config.yaml
d_model: 256
n_kv_head: 4
vocab_size: 3381
activation: "reglu"
parallel_block: false
init: "normal"
init_std_qkv: 0.0173
optimizer: "muon_variant"
lr: 0.00861
MLP neurons of a small language model. Each row is named by its layer, matrix (gate and up: input weights) and neuron, and shows model dimensions 128-255. Each number is 500 + 25 x the weight over its row's rms, rounded and kept within 0 to 999. Numbers have three digits each. A neuron's up and down rows have the sign that makes its largest values positive.
A block is one neuron, or neurons of one layer that tend to fire together. After each block is what it responds to, as a language model described it from the Wikipedia text at the highest values.

L4.gate43:497524518481487517511499479527519518506486466516491491520493486500532497524486490532464504486489513508526502454514513486496475537510516500480499479532479467498488518499492498458486484473475500515477498512471515592494507472470522499487529478513485508531508472500515457499469477505465506518563499519492484538501555506518497532547504449513476529535489465496478463476504532522485504450500
L4.up43:528503513490487510482549487484556515497530539509549502479506509516517519499451527504493529471490492501504536501499535530506507573508472515451467496500449508530527500471469508491526494470521501500497483487508522489514497505518550502495503529463513521505499496469494451436538520495447463513531508496476499507506489488534477500546522506503503504541493548459522522497506494481480530522496
L4.gate692:491502499515471529492522454518503504504496479504466461487472529505502496494487466453505474523486464533491505527507475504462480509465521470465461507504520460535518520459514482432548462473506522510489493501489529508540531467522489488532520487495525515485503533512458454501445501492522519486513509511482541493516492456507510527495462455517528489500498510492538496530480524498522481547510
L4.up692:555470492514487511490525496490518468477527529484478532551507487477567510502478530512498463504495511464502484444506504474522494507484516474496508518526468512469526541499485498477523463475467534549531475536453479525488481471476491514561531514475488546476534525506446473519461506536484538530522495494558521522510503474514477483523508482453540461518436516511459502460508534518523510472468
Word-internal root fragments between a prefix or first piece and a suffix, as in inqu-ir-y, requ-ir-ing, sugg-est-ed, num-b-ers.

L4.gate375:497494539481465501496502501439490511521484543489481500459458462499515508501536499510515506481478507544460539486464481471502528494529504556468529496518467514495525468492483536467495517536526463476496526516500457478457504515463497496518498475491481507478521536502517542455502477499492517511489500547505516507472492472484478484528482501524464472524522491490487515507475526553493495489453
L4.up375:488491457488534448455469539502484513488492498523491511494487520527521467500511513509470496493481520471531490484535521511520490499485504524486488478536506527508523492495512526509518484499497511581476501488491546520532478467481510498467472481511527506518523497472458473546549543530510450531452470540484490472528529521534512451503488535487461460528470505475514490531533456502492497497501
L4.gate605:477533517452485504509501504471491511516472527513507499482541455477511492491513492523490500529490515467503527480542497523476537534527503492503535480506555491513530515511557524481493499489491539520447506493477482501487462479498502461467459542471507548447512494470506489506460519552501548479493476507504531550502506476469480495468518536550477529512496537447534519484490512466460467486510
L4.up605:517521506521513490547463478478484533527536510536500482520523469533512514500505508539513517532514492499465528491487483507497485534493510454479497454493528516492518518535519516472459520494510451547489531565492488485509464498506500501488516452479518471487485496479491481467523492497533510507449546558487505495509443493493485504485522491495492490491512512467567432491458529540476534520510
Prepositions, mostly "of", linking a measure or head noun to its complement, such as years of age, acres of land, start of the season.

L4.gate343:523528520469475524463519528489496494473474514538508452480500501501432501488505521504484472472512529517500471479466522447500470475494490490530511510527518527511522462477481490522498530499478486489465488507517489517536520532511503509513513533526513501492473510480530472423505489487512460529481479515542492496454484510498550516519511542532465498457530499534510481522485536487512503523454
L4.up343:485496465520519466498482516550530498473502499504500454453531516525460496492437525504481506510501470486483506505502492484501512470501486502520502538474533499479463509527444513525499515528458442490513507497497487457455514483500504480570461545493533543546450539517546481477507477507534526489499508501469442484462525525527477469481503502473487484528468492503521476529526481476461504488515
L4.gate533:474538479506491479493502469475468490488446541504505510521493506459475488463474472524505522510530465484559480491485491501498487529489489507509505508533502478492500521467442463517543494477541508500521526474506503476493521502526535498515492526487486505484487513473567494522519489462524511531477488457508454492458544569506491505479507508528512474526515502499519440500485507499484516489490
L4.up533:480499463502521520502491510510485474486505488554507513483484545494488559523520492495474504534529476524509445500493554483518518501459504495504508469473497463486508518484508454501493484492495495506516521504474523447465537524518526487495499548515544468475518519489488449549512503523487506525525520500476531478478489477529526558473514497543458469528486494477507499453466475512472537503481
Short word-piece tokens in the middle of a word split into fragments, especially "m", as in Ad-m-iral, Chel-m-sford, Cr-ick-et.

L6.gate142:505453494488521468521483537515485464531446495527504486523501496538461482508520503518484496495502502526443531488499510461506514511484502501528485509501521496540523474483519510465527517519498452516471570487504493469491475517529511487468499521511520465496509481486528481503489538492504473534543459515540504521471512522525478469431511496540534475495469486511543542513518488496535537499477
L6.up142:485449468498500513478500456517526443491459501527518496508439521528465502557513506496512497479495472475482495494519503484513550511506458484457465551488550505528500520473506511497515550526477460493482507478489510499485529511526542517501526483474503444516519486540485533474489479495509476506545524494494533506530507529518517480452469494518475513480481472509520543460551489538505538514498
L6.gate175:452468520450528541474481504503530504523470482519536486508519479519497526483462517500490482497535485487533524522537484520538498498533527485504512502485506437505485522526510508493488521495489496531496544453540467496479518529525513483532544540482526525519485492491525471495485465513503539504468477458489539488492525508508477501476514472509554496498480493467570483502507466465526507513530
L6.up175:523468524489485505467479525483493528479494517497479504481527461490435501544484528545455531468465508482489489483481535489494519495474484500485514459468505523504458529530462489519521519543480476490515468439493501481468506536504490496466525501496544537478516508517517489519489509485491494537473536491506493491504543471477488509528522472492480526508502508507516511502498500521521450511496
L6.gate250:498518520507506518538493491522495497454453550493479527497508495505496494538536511537495497531544486508488492514515474519495500527511528549500460509493485461491553478519505473482436519497509517495502508545489538498538479522509530507534505490508528512497519508483497527487490499501460499497513517516544490444497500500533459446479485532510478515489518495538482514484492485497514464533493
L6.up250:452500456538507456490484503478523506486466554496501484472544500485540535546484490472461506460507475513469479490507485498500519505462486500499488512470520468456491501514505555523480487515464518480464488482528535492521542506496508469563507457497451526532512479489531520472506497518526526506539498499442499482493514499491459525481481524489499467473487469499485521500514500491513560528564
L6.gate326:493528533483517525478481487520499476499476496504498524511512484557532503512477484491494551508529529459522522544535556513487536541532465490519535506470509515511471477474461520471457546551545508474508473545499515473482522521519516487480492478437516499509465541525442505496502509495496472549513486466459495519516528529508462490537436506517531461504480515499502509510468479481519497461483
L6.up326:501503540514522496491493476508502453494487523522467531498483522541476527536488461464520529488498522513512500509523544554502480496517515459507492459491501457508491471494500497498489526490532466464499501528462533472510472493552486510518503481486521498523469527545506449507464502508498505545537477456460499492515507521523496467503454507512537474508479509479511496476479528476503498443531
L6.gate353:509469494462503490515536476491519443460513515494493481498534479516497482510568432487527495547506567487465482492489469489532494505510485535501509478473533497487503480436505518520496496463541483482464488491473491499524496525489517488503486521500503510493511475489556481504470511504513461500493499455526487539485479515489467484522498498497513509490519514517517516516509486531442523513470
L6.up353:504491526494503501534531524498511523504456469508506508543519508485499512497493502459469461477466475505454495489520543532539494560518480494482504490535500493528485481494508530504486480495495523488511495536512498463449509447454505491501481493447494500534511455525466512468530518482516508484496490505494473498451511492507491517494495493495507538523509479530527526552526460476537497536454
L6.gate513:458524508493479526491496498512453487490476505504512485462488467542501525496520532490540510555513446511465435501460535488447500472509521542490481484535553534516510489468480523507479495506492474529504514502440526473500483503498473476543479512512502462520510523501543534478523472508488492505550526508543525525536533500499518503532530484486466478516510479504526533522507495494481526477524
L6.up513:515493471471503496532486494514504541504520488509510473510488465495510489492482484512537521504514478488526531500444524497469528492494507514487510563505486498568553506495506453486501480484509510502491506491528475500487507479497512494511511513466537490527484498455491512503521479536473525510505469483547474484495458497522502511506502477514570482486486530504482457510503473449497495492459
L6.gate581:499491510483502506465508515514549474441540461492490511518518529504472476544512533510464533511498520489481502514453444496470478471498480484494443466494515538478474480516541490504520524560513498445543443515510501506507449479534526507469498468460484518480517484476525532500512547506546538503533483499480497481537486463506504448480505485524481523510472523493490474507506505528481505502500
L6.up581:498493484515419504531546529490487498509500499457472491513490480538469515526475513454515540488491481453493452517513525458469529502531483515515473512461483530488535492485532481517518514466479475504503494503507484501502496459499509475446516507509530479502542502444513484538467518492500472499470490551450458493462552476486478507542504540510488496464475462503488489451509510490504494500489
L6.gate668:497553508518511496498571526517519477508499499522470510514473539526483522468521512537508497499509506499511488487447514560406533513514499506479527548472520486532489501497448454498494503500463497499533484450526538485492517498498538467474505469467472485491512495481519519472548507507461479498482521517487466455516454516505473524495469514530476513533458530503519469485519493531509496495511
L6.up668:490455495515519478471479477485500518514590492504516499583525497502471458521516509508518493514513497516520490508500525517478511491456484502477487496508455505526504512513522489477503491496453470480508475505501501486490490524487487519450505480496483503538447494489533495485491544477526511517487500534504484479488510519470445466503553557509460502465515537506536513498503482457519504476516
Mainly the "(" or "of" right after a short-description line under an article title (footballer (born 1994), Species of butterfly); weaker on initial pieces like m, M.

L5.gate100:418548492520494455496468501472487531525493471500463510525453516463545467507495523484489481539503483517484476503482514509493494538484494512466520520473518511475464515493476500479490461485528504511489491491477497514519559499476509538518526519486538513472489495502541501485503501493511527528494484488511523523482483497491509568474550530489473488467529505470452521513516506497490525516451
L5.up100:493521497508505485506506494495493545527525478483522487514459517486497512510464473506507486540524491536422486519500541502462495498463507516513485560442500485508501530511496492511487476499530530437497493520501528509475496480472542567513530512488500454483549515493540483508517452477495492538492498449531495513513494493504511547487540491484534547483526516480456511543469505499499514501474
L5.gate386:513531517553489498541551491532504535536503469492540493460511494518455480506519517502520463522532487496465490469503506482452490511539514514470493483515499526463463476521478500489481506502526524484485465470473523498455515475503507520526529504499439497493467512489519485512492523519532498516529524472525522461516488481505529512555517466520459515457522515471521512500516521490541524483505
L5.up386:511494481531467506490470543491547513530532465510509525476475552523548509564481453489477519496492513509489503511463506467487508552536513499494506492490502504485500462534473492522512450496508495474466487510491522496510533486528548517478543473485506494498531518523469501469497485489555487503512476531520522482488493442532489516508498483568483489487515478519486511525514513453499495483556
L5.gate442:530558495503486548504515473512489482506486536476554508482527537487501500499445516506505511523480524500477438508480516462549546478491531498501527474472475478508493492491498476517499537501492503509515493524472486467524504489480516506480487429503478491499521524495470477511481531481517513520463529465475512501516550529465530486493544513525487513524540511535452485508551502474497498501481
L5.up442:526506508466501527462492509479477519489487515496473539536471510464464496534464486475533470474468473469458449482504476514506490510475539528477451554538498500514472557501470493534499552535498487511541535475478521526473464515531496507523518531481479543519522507485524528478521521495515505457486517460499529489500499524483467484501504516497508505500471532501483502494478518501459491444456
L5.gate519:507518507484473519472525460492552504505475503488512511508520503494511487565492535452523476497531454502509514508485526470483457520508467532500470514498518487523452491492541494437465535458454476479480506524445465480517488512521545509515515513499492461537501567524464502513498457466456528535508508549508486480489485526470534541488542528513501508506497512496515469574491499487474480512487
L5.up519:514501478484485485497509559507537522467494560513523458454516505478510484493497525486532532516480505456497470539466490487499482501508473481471504487506543475489469574499552522533534500499484480489475532531492439505471545478522497538493517472517502513525539471518532470452522505476518497490509470520514527471534515504534446475516536497505472446487497490491486448491513547512525514504509
Middle fragments of longer words split into pieces, coming just before suffixes like -ed, -ation, -ing, such as confir|m|ed, inves|tig|ate, reg|ul|ations.

L5.gate76:487513501480475502466521494498490523533474481490521469491469472517485524491533453468511496445493514509489517455559475517502532533523500553511510512496539501424494500474507458487487527494516471507505492499478474495543474491498529483530534482498527523516462440481507519526475532539490501484483482513491497512491465478506511505505549510504485498523488506501536540479492511538501530501513
L5.up76:472530493457475497547528509476492563531449495481530489497477497497488468487483499503488481510537518501515465510498527540476477506517492553506505481509548506479509488505485474485484480500488466468494569540492458454516454515483478488502485531511508522494452500489518497488557474500464490504492474513555522516514504486545519504460512460527515487496541504518497500513462466518500514510468
L5.gate78:525483546523452519492492497482481468505540540512491505525550517513507453506520502506512488509478519495499499523455534508476503487487477501466529542459507486492520489464461501506519524487496540520475503521456487505498491504498506438483519485514565492479518459508525515550513480512536489503524475479528489532456526507474556548508503506490474491524482493511572471454515450506530490525528
L5.up78:495477540536463555512470530499514513478481505494536509492526453488529503497492528475465501461480541506518492475497478510489482458500481487532485511520516476496477493485484517485490509510520516494471470510450444469485496476517532504512531494510512472472485514539497521528506502534506516533490472462541483499474547493467455481493498537465481527485494493547523503518514486495477483509509
L5.gate222:513529484475512498485521530489507542516513499492505570512505506472540502503536513539476557487482483496511495497490561474491515500520478578487536547489539514462517542513469473496492504495452528515514492536484497482480509445514482477484503533454529485474462474478515530498519501518442489467479498503521481455492522540455467499511489500518512571455517533527508536522514496503488498467508
L5.up222:502529506472458498543503501510483508537554487501512503512526447478462482536510496484484519526522507488492546449508526525498511519457484495521477480527489525472517523476495472522465511504478557484532522519430511439458500498510515474480470497486507508484479474470504494498486476492515495520481461505498535457465453512496514522533482493530501497506541466537532462507510525468506492523535
L5.gate269:544491519526459535526486486489480523501459453513503478494496512494464496466514487505521501500468496495489472513460492519538480519481474495465495477477481501469517519481476462502499504444482476491415511495489489509467504497513511481399494480457474474497522486532524507501531524518500486523438505503536516521479525520517485486503519505478470460500516469469524478467500483502467491520439
L5.up269:498530461490557514478560507518554493482529477523508509460473495527570536501541525531491492515541473498551505498518503516529478491470504540488528532569524537491486520507448529544496462540489486488474529492474561455506492471479479489533477459501456493467469522515487551486461500482473500511474502472516501526504498499476473471501493502495461543507524499514488506525557489489506495494494
Prepositions, mostly "In" or "in", that open a sentence or paragraph and introduce a time or setting, e.g. "In March 2016", "In 2012", "During the 19th century".

L6.gate40:445513531510503516470542441495476501514498487541530468519538518483493490489525523507512502493484507509497513478548513548494512514518515502529514525468479522522492482503472479493498494511431475490496518568514449474496545506475516506525505469476573461534582484527486494496489495515498501505509484466518517507497482482488498496498520532492498522460485509497530542504476518536523483512506
L6.up40:483465518479496509484522509530516527469516512538498486522474478491486487475510516531486435501527493489509463515479495539497467546518516556504463546456516517434527484507463493537484460513480474489519506561528523465510500449528493514508467492473494553507467473464554513521509464516494459497477477484496505459476490458486568517513496495507541454491502475482525485474499481477475483487540
L6.gate57:499497487487534522475462473509492514484495508488466499489473492527487465512515534499497485521537494500478544509525492505525507524459499528454517505525476517535524527461508497499471482475525489530470475454530494449517493458507499469514478475532463504515516505489514527492517497511501486494464486500519527503491486539491504564479498524512493507557506519475514471510480467508474497472522
L6.up57:471512510503502527457452528513495475499485480530472493502491504476521552479539520491502496491555549484508469507534475502516472492501498542461500497507531532507504526544478523514489505488500446491512533508483461486490479487474499501504505482511498488460546472486512541506497509495529503481454480507539511487493516475524506451463481502527544508568515525530523473532480500501486471511566
L6.gate312:485516496495523491482544535513463528525488443519487531524528510449494472474517484480518494475510504495494515534521502511507466545532498537493503508527485503498506528524480477472511486459499540477516494514465529509485514497494509457524496477436469538508551520492532510526495460530522484461497499521557509501508514485507480471490532547507517487481545507483544546509471459495476452522495
L6.up312:474466506515509494509459492503576483512532493482512516491465519476520494492528506476539473455482506507512484457515552463472476489498521559425521474497492497524485520539457484483467470539561501484481497499500531500489521518496505495482510471472518511498500494506516477520503488481484505451489523522525486510486536525493521522506533515532481521479544547505484540455500504486506432484485
L6.gate377:485495553455505512488496515520458517480487478511533548520519533499542497461460497488476499461501482532520489496466540509505495521510529552486507473531527540481474484510486475484509569480520466493491494508509463519532565461505479510489546468482507529488500435506503515495473483478499540516524509548457472524498496505475493489486479508513498549491544489489535467447520486505501478507513
L6.up377:492499482449507550486525481459547502526464525499466546480498511505465531451493485519513459477540479483503450514485508516492525521461496514518494533500505504504499495483485532460507526479519530475498487523509501484483518504455469493493478494477516504567451477513486492468521553482499506510502476542471523500472515528527468501496529496519523511501502475472496456512491514496506503503517
L6.gate483:470512530495493480457443486501519486470508492511516494440536518477524532501513444526522484482473522544515512538503487501501519502521516516479467507512508530481513489501498507458468493517486529541511517506483456498519475528499517486487460515515513485535534469519476512524512484466492440512523475456522511513440515469491516479473483461500481506499504539514523552489497506463492518488459
L6.up483:509471523493480485480473497546471524506530505528533507472513515497492500462453460478520506497473526513518494498457486465448533487498554497490436512500435499455512515508468464461473508512456488468474532500521477503528477477486516508485475467517554518476493508510485497504506523508441496534462461457563529544468491580483476525500554477477507496495478499510492517433494503530483530473513
L6.gate506:492518497507514489470483526513483518503486473531525520498522520497534484482528501508529539523514487467510451494537535521512455523508475513498510531488517539513512514495483536505527479455456502482457471497533451519480499520463506479566531470476486505479521507471502544534481550530507519504504533484499468529571524537507493488455515514502514491527534518443500509455504464503472527497543
L6.up506:515449541527462491514491475494533506508528489493479511496507513511537534507504472476503489475502513559524523497526514493493489494493473549503494500513521517519495528451480525513467499553453480476491470457480515472490524447483488509544488503483478516522507465493461526479507509552490508502453451453523519475475490510485498514473540547498508481486494500462472508506468494500463524485504
L6.gate648:466531529535564456528544497510487505490523509503445507521473493516522528513508531527541436487479478495482490502520492505525479492522509522488502487513522519481501535518520485512509466498489499494504506493482516554513468475465521536531435521525514560506507515480542461547508460481496520459500528526491514520525555502516464493485514516569479504523527481465467529501484503510486490484500
L6.up648:499507506522506497500510518502528494534510453515481481512475458519489497516505538505481523491504546524544487481462484516482455537528555528520527500516494525482499526540518509502484506507510499446476504474500469487503573504498521514487491490490519492487522488468465512501501446491484510517498530492545483522539476517552491502493519519520476520487530491543490531518445474514499499480484
L6.gate686:534508519506491505459478509481513518500451501494544446482489461461529533499492504489519479485457507515468522462487534500461473483465499531472508521538507532485503476498529567507509490452529498457467525465470496520523494521508512530461508496440526495527494472496522486491500484518506593514494493474507567516486495479455526542501521524519452484514530486487519521477478516513483489461515
L6.up686:537518493536526488477481498482527467511487528496496465498488463496540499486514474484468508435515523532487528474499508516525487478446517514496477506467470546498535503504481495490481509499505497503459526531490476448493480423458524443517481490455479489486494495499507473500526491498499494485512489503511500535517487521520504496505484513518444486517463521515509470506491472515497538502532
Prepositions such as in, from, on, and day numbers after "on", that open time phrases in biographical or historical text, as in "disbanded in 1990", "served from February", "on 23 January".

L5.gate36:472479557485498474518467503574426496482500537499491460518506454461515502503498494477474491500507535470510517485524496500497556481492473500502490498507483534485484540513509471530511468481480473489526468514506543502459546500508521530547547470512498526500535511529460522533502500497478514498526479523511518501487514497539472500478453465491495502511470488471556475494534512537445516526522
L5.up36:432503519500466506482521488487468487475496530515513468510517506456499489508517555485450515533520511490518517507489511519506508505497513528549471502478455490479499476474518497538515498497518527449533469502501516464513560569488535528475527499470482514489539513517473493503506496507501483508501488482477467565499490473474499531459485496456536513467480449525573474519464520530465496499522
L5.gate49:522504444479501482466503514502473506495514528492486466521436512472495487525513545481477442515502447500473546508492491557439467528500528485525547473515465503536541466513493527491471503491510512559533506512515517505530506540528487489461536502523530471503493497490544505504514477510498522489488547507481501483516522473506509510506491486485482502486520508523505446511537509494475510470467
L5.up49:436471510521510476473485490497527516487499486532494485507414479478452476486518520480527523459505519477459537495489501521467462494483466513533495474461527502494544456485496464489482490507502496511514476489498528508477493527506492491465512475452509522536500486521506480463494492505476511522473512469496468511522446489499502471501519551517509519508484503501527495466552515509512507495521
L5.gate258:479511499486505552534514515515471471506508476466540486486549498473479550532529495488502470469513552557534500486526497515503481524501487558517521526468518500468482463505511441539525491485486524501478505518502516514503531514525513473550515518462499461473542488456518478493491491487489488529468504482516515540545493506505496477500470516466487504465505473522505515480501506521498504526507
L5.up258:532519473501508516487495525488544528507498492494497514548502500489514496578553503510478492527493564488463474502524510491496509478516489484490527485509505497527501515469524464508467561479503430489516506521527491463492529489527488476501516528454469482483513492515473518518506492525497505481519437455486475505488503473515457492497529522485480483467541474480540512497510512508458504472505
L5.gate344:507495536464495477476500472501548521498522459496523498503483474544510500528528429471463467497529515479499524497488526483470520512492489486507492513495499469508511496471515496508488520509473507510495512519465491500499490504472487495504504493502486502444531525494526484527421499471451517511492530517490481496485455489497463489512454496502469505483496514528538522522497552545499505518482
L5.up344:486519507497513463517489461515467450504515482515480521523494495520471527545508508537497530494475508532519478525510490519520486469508510500518530547499475543498536505520492483501531498488520552479542463524467479473532541491496489493497495481470475509488498496504506498460484457491538453483499499483478495527469517526469496485524528533494524467500475502508522512512462514494492534507530
The verb "is" or "was" opening a Wikipedia article's definition right after the subject and its birth-date parenthetical, before "a/an"; more weakly, "(" in tennis tiebreak scores, "|" table cells, and mid-word pieces.

L6.gate61:511522512481478499502532453495523490488491503505504470522466512523502470496487515461497481493506504514503550475503539483512480469485509491447478522509515540461486489544497490549496489500533502537465485528464477506542507502482512458529500449503494518489481510537534462469501502501523517466520527485489532493516523537557525507524509495522520468510491526519463488494531496465476496468462
L6.up61:489503487507486464517548495510509499502456515483461500485524537531478520476467459470486503501490548496518525529475468507478469535449511502515486501521507550482479510484451488457514455539502510542501510499521523471491513500456510517512493507506474517470478477493481534464513496485482538519518511498508478545494486514427501513509475473459512506460528548490496484479541480477512501490501
L6.gate113:480502479526519507501522468505534495491526515546506521484445496502529472489496452498506503510468490501491507535537507504500487529488514462479498468538530481477494515577548491488517453491483514532483507460498491455478552517493495482533522563542508470512530452562539466521476450491509530521496489527544545483494518507493510462523461530520502486529491516497529509465478517501464515457477
L6.up113:567496499536511508472538482488532481483495530490495493527523510490502495491436521495510502510501489530520494507462481512494516472487532486463474490481496520467514516524471589496444499512456551510470491524460484486493460489518502521463522480483511482508506485507521507505481541504502518488481508510543450509503479504532532552542478481488486482559503522496484489524513508542507529506500
L6.gate157:526535530542512514490468461532480449494532463501528506534491471503502476535540516501537490525459502534485457495480494506500494524529465497466461496496498492545551477555528476514459499441501533523511493506507488493502581472517486541469499516529484486526488472487533498475481487482484533530530499497465491526495523511488540491520539499467539463518455474509513484473562531507496464500487
L6.up157:525522528554487500510533509503534538485537505539510500501515479519532452531508503517469533483475508486421489497501491456513526487487466546479472480517533440477496493506481494538499482478505534479516479513480518501476525513512512519512501531499520516506506521507520516479527512537508510495493478464517503516500507530470523452519505474504502501479440492507511515487517492530543511523498
L6.gate294:526486477536467504453510477502486533501515473526500523486487467516465485490559513457484457537496470532530482480519497528463533489483498536499507496446483515501451457497510454477476518475511518488511504462496520488490538448512539514499480492472483468512519486497497517506490523472523471509468492473508504541544496488528489526482520498507557544502511445514472494477487545507505508503493
L6.up294:549486505478497483489487511498497528480546498518504512489488514481558468517486480492479489523483474509500486504499515481470523507518533509524496511494494548464520590525521507470512463519474516514477478544527483461482496488484518522541475501482510528547485484498492524518469502458496503485535503489578533513510498487474495501521479545533519549511528555524483506498464536519485505514490
L6.gate476:528515515470507504476488492462550505468503537448526506518529500471535503513524497523518506501532490446520496494474479553526489534516516508512505481490536500505505514504539470458499513490539514476510510549441474472481524483510462535519491494489520522490484482492495455503504422495504483497501518487476491480510484507506478489518492551533485511490482480472503442504520544517480496487506
L6.up476:479509479473491516494507495477522540491517519506514506559494504534461552518536490515507455513484526487505562487445499494506509512511445500476527527520477502508500515521527482444523463508499518489481444484471486516499510506501547513487483501524503539417514494485474515507501505479489512487501523492479519528532547512463508515485535473468474522555485520484490510508533504497531510522488
L6.gate554:487500508468495497491510457505539467478518494462517498473533521549483474533514517525513490546488513546474507514484472514509549525493510553479484502503537537534532514539470471457500497517446543514476455504482473518445505500488478540469521538544522497479495476518534517500505463549510521483538532497523532469549518480517507500522514514526458504503506510513519510510522543527494485533476
L6.up554:518499475483462488505532503492487513492483530493514539467454486482498460479503522532472493530527497575516555515501495441442491519538478501487485475540505480502494523474546527479537526498483496488496476475508462512512530475514488492477498525481470500521492505495499507484541447498485511477503500501460525530518458463505493479514529514480486499494488496493522497531527494512531477528455
L6.gate572:504556499534505514452481489502491517518489496526488483498497534501476489567495476478508510495485504513516508524488522503476516473541451506459502513532506471549491489512514483520499504487516512510458495518510517454511473516515487509503507470493487500529486483517505551464492491518495497474472481494489476508486492511488529481505488502515483458507461528479450492508543473489561484464542
L6.up572:460525524499523465493469489495556526480481494470469518482511495537485527503509476482522465506563510516521503533526519471502526510519507488482478473500486472475532470497533457494520510529482512509430524485489482500505472525506477511485514476463498489533522490479493530463516500453483562520470484484474507460471521544443519505516437512469483452526529507489469493506511519506499537509522
L6.gate687:482539515498464509499489450513511530504511527496503538500454474484478525493528486501515477528529519549495476506485503526524525500464533522513480473512503531529501478466510501502485457523523571480547485509449527530473474498471531516494505513495469488459511502491526467516514481505451496530522495491504491488495473479481487523547491517464508480457486549499513509526511515494525456503523
L6.up687:487500534497488510483512502523491503477486447501498495484515456503508502539510474541453504497558524487515511465514459537511452520492484484463507547515487510501526521492492506486481472452523521505510485533495517536503496481498513516502511490510513509477490477488522502475447488533475447460492496501486484513487458480478488513492515520486514509483538512485471505497497531458499478506449
Short subword pieces inside longer words split into several tokens, usually just before a suffix, as in impris-on-ed, lieut-en-ant, rest-aur-ants.